Weights of a small GPT-style language model, trained from scratch on English Wikipedia.
Architecture: LayerNorm before each block, rotary positions, tied embeddings.
MLP neurons of a small language model. Each row is named by its layer, matrix (up: input weights) and neuron, and shows model dimensions 16-271. Each number is 500 + 25 x the weight over its row's rms, rounded and kept within 0 to 999. Numbers have three digits each.
After each neuron's rows, "fires in" lists the words (lower case) most often at its 100 highest values on Wikipedia text that the model never trained on; "fires on" lists the tokens most often at its 100 highest values on Wikipedia text that the model never trained on.

L5.up21:514504467533534510527488525531478503512512464494482458492473451471478523467467547522476486473515489476497489491532498521507517501564463484484483486512517498522493523484507522512543521491534541499507524521542560526537492508529534512490471502532521504513519524525458497509485497505507481513546458521508501529502482478532497501501493494524528546512505496506482447525466512512508531498476503479498461531511504507535477513511495472494513480496523546501440494511477510501509490539490511527493481469482494494469488538547496509539470490472539477481520512463503495513472519505516494482476506490506509464504438521475503495486459498536499525542485508528549498505513538521534538516483541504510546516487517490500565492486548494499499502518491437488523474498498471471524477490486512
fires in: "by", "with", "between", "from", "0", "1"
fires on: " by", " with", " between", " from", "0"

L5.up1102:507493483505512517492491488494493518500518493448510480474473493481439503500509553512482500506536480498506488484508489504501493508520503520461486464508523509490507496504509524555544519497516520485525474565503501501498492503512513505474563518483489484504496506524500461474503485531478509496508523547530490524491445478536553536528489508534509509527505531471482460492482471498533486508500485507494511511568501523488478554466445488500527498491527484488451514499494480497487481505446498526485545484514506469449487478496517488539522471523550491509497542510466504513442505518539484432494531472489504518482479508493521467513487493539487518505495470551545473491487496499495520518490519484464503483505436525512539487506495496504478486532552498515520510510471476469479524463526502
fires in: "to", "of", "by", "with", "in", "from"
fires on: " to", " of", " by", " with", " in", " from"

L3.up120:483515473483499511475478497492485519493537544519507549512502440495524483493523474540517448485534526496470497521429505486491481490429529522493501524468482478515522472506531500512510497494512495449503498482515477498486514463505529527528519507509506486501508535491492490515574447486529503492483506501531499517495532527508458477508483546497520497463460471475541566524505514501483468519503525481524534503465495489438515534523474529468495486509463496496467455515469497524490505535493522508476517489486499533486515513544478502538484530461482508522507543481516520474505438471490503517506521498473481506472509453514541538463546512483496515496496480485476548540465506527493482494508533509502480523475512517492479460503465502494491516494462481543535513455452466488507541490467478
fires in: "and", "not", "the", "that", "also", "never"
fires on: " and", " not", " the", " that", " also", " never"

L3.up283:478525513484518514486548506464500512549519530474491528530448510531499526457517502494546524506527478524488508544536517509524532505461484499462523478537491458494495468469503506485495475502500451499526516479495514500479552483496511516545505480501586474520429462528486429502479492507476473548461513461495495488510513496511509488548463494468514515494491516532493446501494503480482495505497495519530500472507524513493509531477492525458512484480546496458500505512515494509547506509494485539481526505504468489519449494480487471484483517503492503522494515511470510454512471500528524525502544489498488506511525480462504500508483507475478492485455535508488487472516465504453516513453463477515496506476526522540498522520557500524547482523518454515545460516505502473539478517523492
fires in: "of", "mathbf", "later", "software", "sheet", "israel"
fires on: " of", "b", "s", "ft", "et", " later"

L5.up698:481504528525455522489502535481517473506481507514506504518504481502504530483499512465525453535461544518496541479564531508501470481490493496479510505481545542486524500556473476477539498464501494462494487523497506485453512534494494495490558508478471486459497530540548471534515483482505523519490486475528498523494459505482486516533506485482520519508516457466469468495511528505528501518516460519487523483537505515484494536473508546530497499489469500542503497528511467474526475486492547490520524496549520525546548490495460516503467479495477516537527573512494506510456510491509507468519440484559496491493502473505442532536509484492474506474511510491510516496473456485526519511468478523502500506511502508525475453561486517481522513511480491527489528488452522525486501461451486
fires in: "an"
fires on: " an", " An"

L5.up1417:546483481478524482494466520531470507531479501468504533497512468518501521507526521508504496513507505472460486491514517455503508450502495502512510429426508517534515460539523512505463525478550507535562481535473532474464473520520487509488493481503538492503499522527494487525480504555484518515489489510535497463456487534536521475529514505452491497527498507499511519531530498475470505509501500505501559520461488524514526501460459512484496496538521494497484507542482488488486538510524465474530484487497513515522456490513548469507487521538495504500498496512538466480473458468510459501493542519451514506490488474508494500465496522472491507507503537492516509493508504520546478519507508525515524529488500511508525505509522550570483472560529443519526510486525499526513493532485540
fires in: "in", "of", "among", "across"
fires on: " in", " among", " of", " across", " cl"

L3.up1289:524526477501477459500521522495508517526507497527508511500506563503534545515459507490468504478527524530510504526467481483467498480491508443517488478478507469483503502492520495512543455503486471507502506485461512505570488465477480478513485490493517470467500504485492509498494473492499537522530497530520464521487534489505483497514491501512543477516502489494573538458535523485492492462510508479502501505504493486489508526502523499535542527508521467518460536552494536522500446476551553510496518517525489539457511519526482495512524534479497517542498540519484558531522540495489511435498500455520491532466525464515522525489500501481476475459514459505488528454488559470479461491504517503475472521498484482475490483514487468470471494482487475450545475526538487519532471515476506
fires in: "a", "fortuna", "to", "the", "was"
fires on: " a", "a", " to", " the", "ha", " was"

L5.up1008:474512514495501485493481482483497548487457491432500531465505479502502485480491502507513452478468470540501479494529517508479446521540486489455502502483513540492488498527503489543502524501506471477490492516486481493484500481481484473529544525505500479515550510464487505518511487520484517501463473500524539507493477528463497488522511512519480537462470491523512545502488508523538497500521489485515501528474527515496492500480510491482542461486505488514479497523509457478524487465503546545512537485492481502513555492516515474443475492457510538504510500476465498534517508503481492472516470479510512483466498481510493484505521504492455474492493484528509474519466445541482512528482440502476545445516469550480504527536525494532475535474491481490499487517502514458488511524451547
fires in: "an", "anti"
fires on: " an"

L5.up773:551478475487470528549517494524540498502507504485467518471483491503504493500499548465520477528521501517512542533494454472526542491499505493477496519481452482478472496498515491542465503529508540466447526484479510511534497479508493463487484490513511533548491510504482522484522448507521508498489533516526478497498481494502512451508502455521469487529527476470488524489477526529485477520495457516475517439500533476499486498535495511487437498499509483503488514504511506529515524524488451440509481535506497558509516534480502513482532510484482481526512505499491487523512495473500494501501433527475472522496499524516501472497540457507470559510492484495559488484487494475507454464501457484476541517528509479491482511491506519508505472511458507514474500464453514508493503483491505
fires in: "had", "was", "were", "pld", "did"
fires on: " had", " was", " P", " were", " did"

L3.up452:509507504477545504480513534500516492501483500472495525506496510532471478495511542498525520481467495519468518531573503506495522497518528520492493517537509504475496538496509467544479489538490482456550496485464509496492555510453515499525471509444519506540509472495495503486495502502555511498476507493473489500516469511478456499536537467534470504523506528511536496507516529481459526479537504500497505546522517520468505531474479523538464506487512513490509518466503459527530535502518501506479529473509509485484504542533510564474474468499522469533470472478517492469508488519466518498495505513490489459494484500479502482520519461520501474511513504477557516507489486522513487511472503516518501517507490501516437507492515468529526506525474472478494501524517480503483495479487503
fires in: "of", "a", "s"
fires on: " of", " a", "'s"

L5.up1415:459526473542480522477486536491489504474507499512482540489495542547465546515489479504473555482517516505535516466510525504512469502489488508494498508468506507481492481495475534481511547476494502488496535489417481524498468473478495487497488508478475476494490539492497533470518512479482473527495483463526498508489499480469496515532479519539471443471500527450527478500512505524499507472546492444510506504454523546548496472453563492556516511448506509537513527536459494491438512460485493457473509513491493504497461506483512563523501471519513472462536532520472506495501493477458530550515503496478511499527515529495519485550471539505458531472496506481515518511525494491503527518500516515515482463454484482508537503524515503496522488498527488516570521523472508504446461507537475
fires in: "the", "during", "at", "in", "on"
fires on: " the", " during", " in", " at", " on", " over"

L5.up448:514520539493456493502518502476492497525458490536446518538550486500485490506496518496458450491481484537549531472486529523480526509534497551480480509482517480493481490498522489480508505536525470420526533504478470499518473474559540486482506476507484512485487526502507493516509488498500506538501544485487484496476492518463476451513484494480504499505471453520489539500514534518534523441507504504520537543510514478507482508513496475519517507514501534547461496514451504497515499530504487512463496484466490500478528533519471469468518530488464481498539483509506544489516475522531504498540512475480465548449474511477476496528479502540508486514507505481508496523447472497521490497445484532498493513459495476518516497457531528482531511515452483494528513483497478454500517495514490
fires in: "would", "not", "had", "ll", "the"
fires on: " not", " would", " had", "ll", " the", " b"

L5.up1245:515479464506503520508542490551493516505517477479478523461473446478496526550454467459510490493509491516474520514507458502502453476502524480511519495492502488502473510524478532500498514483525494481493469540503523480516476485500513463533486511517518475483469523501489528527525515554501514509498529486506496466471511516492484488517480481550461545488503489491474508505487518539477484516477464534537514475498509495441482469457480473486508506467454504488495464519477464530571517482508513520512477497519495491488471506518503527522487506523487492516509464509470529502525478517524515438470540490526526514536498504481477509496507494492514513492468464498509436440518480495497477544477541555491494497478516490525572491500476503462565526508479494448491492487474505470533537484490461
fires in: "one", "the", "greek", "n"
fires on: " one", " the", " n", "reek", " th", " One"

L3.up565:510458487516474485505519522464434491503486497471460492508500481483500486505515486467482543444457504479464513486476536510519540542451508510427502506490479478495521530511516530487509477517485497471499457513504552486518485489448479526508482477511494507495492476529461465466531480506477486486558510531492501519511512471528476535523501493492462524479464568498517509511475533476484481472426478536478530530490495509481516524518481496488492498482519555530499470517525552493520478511502447480487539488520511498453473543506530476472503534473461502485483505493493550463461500477548515563504517492481500527498490555503519511501524440514506504491509481511516474478496491516504451527540528467507499509446526466531484487515499529522482527507542510497508543533510485469551520533517504
fires in: "of", "among"
fires on: " of", " among"

L3.up959:517468496498491466532545499489497482505454533492522472522478463496517511513498502498489496498504507500524508521503516528504457497506492492489498547510467498523518520486460507537477496514521474480483465504551474490500448511473515480497518503541513503525518478480462470530518485501526502499445496506490479503447512535481535488496455417482456485467488506557498506543466493502482494541476472505439511493453484521491547499473507433501521492501508441481494516484482471484481522521523523466473499503522484470487482491474505491503498515507536472467498529474475471521462518498503545436531448484498491467504448503490484478505548504539484518492542519487455478506500509486519520567502525489504530475495492510488483510502497514449476535442509505460483509506475498495508520498494474
fires in: "their", "his", "an", "to", "the", "born"
fires on: " an", " their", " his", " to", " the"

L5.up20:522524482459445518530509489523526510502488569518493518517491494456526481478518512515464481501457506490491511477469517486479496456441523521526501524467485458485486525551549540466509512474480488455498460552498527519516456493524506470492446532535465466440490509485504499484510490526488521480486498533489487557494510472496493451510496535522461500498461533433522469527518497521486467472516497484489487484499465481531501534486490507514522539506525506511469540511454526544521548551544487520484510503494492543484501520482472468525523514485505494504500490500492487485481466484478513487488489472571535511479509502502509488527498481515488536510505458506520504478508462547501454499489497509496555508483455500513538492462532484488486507469500477506544505524500470506502504518521495
fires in: "has", "have", "are", "is", "be", "had"
fires on: " has", " have", " are", " is", " be", " had"

L5.up1034:530496529479549442484506503517494504487521549460519477539506488547501490438446458483482543479465519523488504469492549491504469492485447476498518513530496462460514494496529527522518508461526506519498510482465466483486489462491533482473499498478515507468487509481504501521492465541539557487558438475500458528490500512520502511503495507516519494473501502509478520491503496501555506497500485453486515531468493514508526471485491483504527489521481506510517500510533500484471520496510504482549480555500471522470441527534504509492494485504476504525531536500489519515496512479463436498509526488493539541488526533495494464490522517509512509512436480469510561522479496512504513539514456535516517471519513438503542551510503506527486519483499476473520518525495539498551487437508516
fires in: "the", "on", "of", "along"
fires on: " the", " on", " of", " along"

L5.up609:528519515516498538497484497478558519464538489491486544488460513482478469547498497488491472456472482494489476532493493516470459524523516502531507493516511508470466470473442503473505515477499509519502491499475506491540485506509460534505556471532490489506486532505542482565526459506518480466524487460504416478488484496521499487523540487503476507464492533479509503511503477491493502515494496522504509472459484473510503514499504528489481481507495473543501557489538458492543518541486496448484521474500547500519521492463517471513469527512491481535532504522488489545455482504483517556475559494530503539540528514459483503475488456480513495527502476488517484520512468533477482480520509486494495528511499503462486511499524473517522522487483497525453478495534487468495565492498493
fires in: "a", "member", "businessman", "an"
fires on: " a", " member", "or", " an"

L5.up1530:521519447487514451472508482533502494490527508528488511410499529474521518485497511515500545532473466507515548537514469478475513471507520507495548534480493527492450508493535505500515503492528505500558490495441527483472514482519510503447505541499504467539498459474505521468512495502493536507504489477478523474490518536520504510460525535511478462503463489553500506481494503497486463476488502467499510495505478467526464492522530491525518480503508502527503490478530479529521454475522515508534519450526508510487520472482525475503504542532440488472503442503486463495473490504501517535522516522478491494505486439495514480471528480453516493481503472497493493493512474514496477476555531551524464561514456516500483488483480528523519507478518464468526494443472510476494481514492509
fires in: "was", "were", "been"
fires on: " was", " were", " been", "en"

L3.up547:499504438476501470494536472543491534449519498487501484484535485473544533494506500472492465501500465429521528498478575519532509495494478484449479496507472534470513512458484496541477490522546451517525482535526532519486504457505497513500496490465532497513515523525490516462552442497479514481499477485551486497515486487539481484486519497520472548531500561552497534460494488518485496500497516521488479508494500539491505483537498500530505500468525522507490519502498500485500474481518496527504500502513508474467499527439498475493485503487478449494533506472530493503460499545548472503511485509487499510537500478490473521470486536501503473496478496531557539484523455483548526553497522470518456474518495474497515454480518484517484538475536492466512558557435501493496490512512537
fires in: "of", "and", "for", "out"
fires on: " of", " and", " out", " for"

L5.up226:504463493507501465467462548489519519509493547508494498520498487520491495488499514494536510537489510497497520478497531489456465498514517511477497508501447471486517498543494530520511496532530457406501450489508497516465495503523490485482467470556447491547528506461487513503552511502514503504489474484539474531539538481503474477511472465534491477472522460476507504535470498473512514534490517494490528496491495461510489511476508520459483514490501542477539511514492495507504504489524519489508484487512509512443495545540499498520502484526522520503483474521525504493472483519481491475460530483445523535531534491517476525477546502493533529497456474544514516487473482515488502467552504547479519511504493436507476544512486472485528478519485470510523541506473472524453523510529442
fires in: "to", "its", "a", "their", "his"
fires on: " to", " its", " a", " their", " his"

L5.up1286:499487499514499509540532498507499484536490517558517567475558516474493489484494529488493487524525452533507516473544514525438448491507497479470481531533511471503557470459486466516510499501507509510521519479517523481512476449535456507491454507469460531527553519440522500435518463529484507485516489521492487523540514510478551498538476501523469492527524479497521516515461478485513492467493500478528522481511460513513531491473532557490511518477513477494520494515496528484541453493460496469476487502554458501467509526510533538499492504493483468523494476468514461488490454542462522488510485473479486515508535501488495467491495500498482511509481476478483479524509511532479459486481538498520455495492490483516527503471458490533493495474511464498478495469453519529505489522499509
fires in: "that", "to"
fires on: " that", " to", "l", " rel", " Al"

L5.up1460:506500541464481501509488522446517498509541471483511501538460520491498530516490484524460515467489479489536490490496490521506515473499526522492493506492522459458549486486520493477506501527484498483498493560493536483482489509499481497534494502547487496520503512506482520474519497522484519499513485525508514502520524510498482511517481530506500507449475537467470457519506483483508479474479460432525492543511501496514496519488476580500497506442543543511511494484521504508470496530546475461559509460560522508408481493503505466526510527517530511482523473497513481529504496507506514466491487531497459505452497526465532522494505461487504535467479499473531452522509499487510487501484501463485547490488492501473546498521564530483477551483527485454538536520509490485495508527548480
fires in: "of", "to", "are", "is", "was", "with"
fires on: " of", " to", " are", " is", " was", " with"

L5.up485:572521432483492522508507521511527463500525519538498475449473471524539481511497504511493519541489501470510498454477533494484531532513494501510503481489495468515493505487515468516525534542506495455495492533508533531510504538521475481510511482503486510533525505490485491497496497556487502488511510475493478540515446497485515491520509468510503498499507505476545533466490532489564487515514523495489484499539456455546480587511473498521478495495506467492484536470466501540530517501506496490489423488505521515468507473491480499519511529494506488419483475541500537553456535506466522499528489544512505519497472489508484502527533472462535517473529420477543496530502480523548460458506509497515509532494503510486494455490536509523490472522515499518497528542501533484485494514504513
fires in: "were", "was", "be", "been", "for"
fires on: " were", " was", " be", " been", " for"

L5.up1497:523503481516488488526501518489490539520519496498519516493482464525510468508517457520480476456504490449459541515480554543477505481528450489506509464509456450505505499539495451461502503514509499492520494523459482468501502534509465484498508475517503507529536510497484488506496486556536495507537476541511448530486535518536493469505499509523469492491541508487490503521532513499534487495489521461508486504472541525523484531529503495483503525489512515496502438491480516500519528507575518491520523483516485498489478509589538513464505517515510517508497460495502521478457473519491520502510478532501519495484547528484507496540508497432459527508511508513506511526510462538495488486468424470450502554474462489501480532524515473475487498537519516473500535528473503487518517517499463
fires in: "of", "these", "are", "his", "other", "their"
fires on: " of", " are", " these", " his"

L5.up496:503461546559494491499512535487508524512507513474481534468524504483498495450498568501533471486495481541502504531561538460510507498464506509482497462521522516497495505497465518494504507467450430469530442509466512541496484515513501490514521502513493524523516501446545511490543471528491501530502516524495495510481526515499456466528511483507499495479477481504443434526490525558537501466498454514538473524491475485454455487521534490491503486475492518511503513521489504502537443490562491514510567488502561458534522504526513482514495480519481539470512500501511494511478485501501496512483490514513497487527483470510445452527496503531512528488473516489509530530512489528532519535462526529532511475546535504513507470477496493502480515487499465523473497503479467485507503459472510
fires in: "an", "analysis", "anti"
fires on: " an", " An"

L5.up943:510494538495499456471461505495479503485495446490511477507492455495509462492500499552498535518516491512508490508520478497473488482520509497481462477514567512517539485526471494519480469504522510493517542517486505445513504499518489479454467471475525494511527515488533493511475519500536517513485454525498451510500507475545566526494509518499518551541517500491496445446458508487491469504487496492493509489488469514491498544536464495470506475517466473509488550467505518534482511509497502518504528475498492491489488501537505489483488509527519519468474508544459537500489470440505493469488484480479527521516469507444531560477452515512487520459488504525547522490497467493497506497490505459434535545447481483495513481507486541511504488480534482481492485517547508477522518548476499
fires in: "as", "of", "include", "including", "called", "included"
fires on: " as", " of", " include", " including", " included", " called"

L3.up1349:521460520470516471507517497496498446493497503516519514477519492520531523522522515515522482475551502498478492527490537497577449498464496469512533568502515479457490470511510485506523536496480462468462507528487490502505471531503489487487511499524498475493507499487545506502493509510479508507506487528555533530485503488503532474485482505541519489470540487564500490480447530508480524483524480495479488521468501488494474534465486470502501544493489535469512489534509480505547520514518531469484483477473460524493564498489460532493474523487495510530486513484490460456533539488473470512507500486489489524480528504463539508499494513510481459496535481468490503477507533527427518504514484469494503528496486498471510470453521502535477482485521519477549483504492517505543561553492511
fires in: "is", "s", "a", "are", "goes", "israel"
fires on: " is", "s", "'s", "es", " a", " are"

L3.up1325:514479504517491512483491532494498526469533501555515503511546512524538503494475483495491500491497488525493457508532495482491467489482460491505492472489552477485504502507518496542504510501524492499517477530498478512544483531517490541506534515559518492471492506518531466564505518471538489474464508522533492467531506460465490470477481521466512492503494498560474495511514493458493453508492542501509548490543463529456529475480510490453540487549457451510464519518480519510516478472479475502526499509510478531467494538506483482488520524478464514482515498524542489500512511511462473475466487509502464480445504467463491508541455500497528516492497488459505486505509520462484507501499464448522502474499469481465497504503521545481510496499507505518487548469499510510533519487485498
fires in: "to", "in", "murder", "manchester"
fires on: " to", " in", "ur", "anc"

L5.up1073:498544500492487504507498529480469493481484500455479495485503508510485500502503496443476535453505512509496476491478494491509474456496494506506443501475516507494511536516468535475504539522459476497524446496527468546465477509497521563457531519510504514506560483479531485506480525523501503460485513515553479554505557490520508504546510502477478512516522566490523446489500523532512537498517493484514499465469450579510502502503513500507521503547491529515502544506503518466478519464472477522510464522480526485489466504457511478500517466469533515507523549540522470517482479502486519506468470507500466544551557539504485513513507503549506478492499510533516496501480495502492505527500529489507529490472500528467510520490485533452483466519511490494478511540512499508527527496536440
fires in: "in", "on", "of"
fires on: " in", " on", " of", " sp"

L5.up467:544482492476496510521495500491530486507516538452540528485474493514519505534470539493480493515506493517508519541510519496500508449473497498487479476498493498486466509490453513524526469504500483494486506498488527542442529473529544498541502503499531494532518497482504485514501501503485478533532478478480501499525497502507543485495488504508488545496480539486498516526486464526524514516481508474450476474479491560472499496495481499509482521511494512483511475540481505478447541496497491499453498509470486485438453535439520499499510507489545504515499493493474534518541502478466498522475515533502479497532533544456498545513516518525489500476489503464499506492526464554508534553500522484518513489470493472545525498473484521499501511527516429477451563558487518548530511531509501
fires in: "from", "of", "on", "by", "for", "and"
fires on: " on", " from", " of", " by"

L3.up1432:479502529479457445485469498486436484510529504517457460484508483505472567505500481502475500500503490518509473484509537472491472517458550495439549506457463491524495493502480555467514496483509467482453488487503507510475479517508488505506480517518472486499492493513477493512509450468501538480487495490527451507506512481480501493483535486473501477480506499500500492498481512498502499492467485503522501477503520480470465538506507439500483532496521507468503559501495470507515506503512541520519533540462469504494496508493474504507500531496453526524449496498452466534530506518531521535534499519494487526483523522500527488536526463527558502496546505527476537502467538501482452437484501491556520529526483494499502510505495482493510554480500485494524504509506479528505504476498474
fires in: "be", "is", "are", "was"
fires on: " be", " is", " are", " was"

L5.up88:506511531560490494479501528470523481502476542524475487488488486495526478497498467526526483509459466489498497533479513465495503554536520522470513506487518492477518512521489498497492511532536517470514507513481545551453477467540470484495473517547438531481515488472473514496471483510523477493512500497503490474561476534470463476502535493510490502492510528482501555502492526505533508480551459456501508529491477498478503508479456500470509549460529542493519559521488475509499522514504504450496558543514522451462503470504532512496494485471501494480463459508510491506489474505526534498502535497451488480498441479505505421468507514458533491510502505475524517499477482517504501493502527471482515495522475527439492530494493526541495505511515469480490468493506516513470444510542505
fires in: "s", "his", "my", "is"
fires on: "'s", " his", " is", " My", " m"

L3.up1288:532474466549548505444524560526522527516518546497505528508547540497469504531532521514505525488526503509500466512459512489501511514520502500538432476481549455487487519488468477472508475515535465518443504552502526526514514513504488496466460501498507460502508489513504491518493486491472519523458478493495503497509503518467505490499503439501539499529498428504475535503524526420478495517450501498473513509513509518550491500499537503508519490557505519500495530531494488511455473536527494543498528517535509529494500485498505486499499523504502524533530505536524502514467485485517503472482479516503512482517539497516496470510485454506502518511447484466570517530538476496543541516505501552504509522470465494542525531484489519513520536552500508462504460504462511493503480496480518
fires in: "second", "a", "the", "fifth", "an", "fourth"
fires on: " second", " a", " the", "th", " an", " fourth"

L5.up274:515474518548484476505539498450522511506520566488503501535491543495550508511504521478469497466529508469518498478503500515526452417541510523501506518510510464491492511533522523460486486471511479465497503443504498518500471537522494510519480451503509490492522532491488484519503505495536488498518472530508449508552532508450505466503525482461442504522495449508517502546496492499464502493493515474438523467506480531491482503432535531498519543433501528490468520516499510536487514499510522490496523457509489504503478514512517467479504464478500516520496504522485480553453525497475522497491515507471488502473478538519504495522476491518494478465494490514515511545487518561500511476503499500488514460528499513493506498465476496516529495491501534492508483508475451468525538494449496
fires in: "a", "which", "who", "to", "not", "that"
fires on: " a", " which", " who", " to", " not", " that"

L3.up177:539522499499509522516509461528513526488489499490492500519519492522549521453526466470474503521511455491526472514508499493476495504504491473505536538463474509475497535504530496470551492523512490479494485526478497527515484513569449475490468532469487495509424477505465507500460452497522527519508557483538497506503479512505561500539499514490502530494500492501471480527502474465543447494498491485440514522492503496540497518530504530451530521503502512494489485507488493534443509477485501503518512508457479476487494482535520490448516468520480490502477481543523546531505481496498543513488509503486474507476512497479523464514473524504480490580522464478492508551514523520487464532459510501527516472484491477501506445506472520489513504517516504501532521495526495508487502449451515
fires in: "the", "of", "during", "since", "for"
fires on: " the", " of", " during", " since", " for", " a"

L3.up396:487483478501478532486494479472542494506461480481511482530503559466462487506486509526524537497548512448526492496504514476479489507452524499482522440499512480500514500545476487507500463515479506485512525487462507530497501501501542432509464481473493536542508491495519456539535540467542537513475450529473506511546481423495480500521527470500450533499472516477487493517508466504541486507501483506467508436525540487502509498517506460516511488481521543520537551547499504490525463518460526512503564517501495490495486536497508527481491505508493494469458498516448509505501496473493480527477514519520512526507521498489513471493502531481536517496506483514505554504490510491532492490514503500515501491486515534545511546502509454502467471509475494508516524462465518493489500479507492
fires in: "the", "as", "of", "became", "part"
fires on: " the", " as", " of", " became"

L5.up1507:480513499499531513517506490532453549505521475497463516487525504538533500415494502534499504534478465474521503474513537519547461533525531526496512526475533467485445499527482466512472470510544468468488511530485481544469460484425498517553469531498507492506451498510511486501484482496494497510471491501504440504516492478483498513497490506452506487466460528493509474552483498503521514509512469526426492466463485521484503500498472533523526527516520525478498524497525488506545499492527474496523529500514460480479541522522487471504526568484489501473501540490502482479492526488488474530495468491494526500475516501478505499530479504492491512463505507510499508463516503500512533463532532536490531482490490493485466487500477527511532510476538529498474481474501504490484501498476445
fires in: "were", "are", "was", "is"
fires on: " were", " are", " was", " is", " Mar", "ed"

L5.up90:510500488515472572520507521510521501504503553503508553513481508476569511460496552473480517553483484526496520466546467485491486481520500505496538489471466535516489547530489519516476525472523515511514483514452499496495506487538468525493489456481530523516508490526446516486540518525484467530493475508515451491475520460459518470489492568535515479498529506486540525550452535542507528494487495516501498553546523468474462565462486522501510520469453520540463466523473485511509522503543514525539519520493446540482515474495478495524485515542460542502502486533466511538528453473463488512463487480550515490497472461457526493523513504491502499524531486466504478494497495524499493489497491465500496473517535490482486510515502501561510523513524510526437532517477496514458460503493504
fires in: "had", "have", "has"
fires on: " had", " have", " t", " has"

L5.up1193:494513427504517466505540539495505472539503480525491475553507475486524489506505515515464496478496476497480504506535469512491510495503504523482520514521461511515484501496511551509428458491541557523525485484499523495471504557505555538538495504489536490520493477498479482524513508515516525498505492491487525471481441504488464509478516508482461499525514517518505488537471487513461474514491527503470522528516465462473507511494472494530556514514478490540503459505460529516466479480494455453507479533524468506470484487516470490486475467506513493499500517488508493498488508473546498505521502508503504508448432493512509476512471482517482553514459506497511516472518478502500508558492459453495495516494492486477530502498461530500490450488480473491490478551511502531518500481509470
fires in: "in", "from", "to", "the", "across"
fires on: " in", " from", " to", " the", " across"

L3.up1505:521477550510482472486492489492494490504529486483509489496519516482502495495462528528495544489500496489494485504493482488520453528487492496452486499489473485530459518509540519532468480538521451543515489501487516524483470506448494516511538515504488438471495515479487538573501473485463558517441523508480489519525520514506447490524490505543527512465494507515514464529502460474518500492510519499492461521501483547464485543517491501469501502493537473510497515451503473467478488528512516500489520531490477558519483512482521472494507507505513511488476506539457507510484533512438512406499482457531515497458512507505505499527437500493505500479520474510471474523500504469498490555483514514477529494493524484509501483499499501515487505466474454472463531530499515489543517473504523
fires in: "an", "metropolitan"
fires on: " an", " An", " ag", "an", "rop"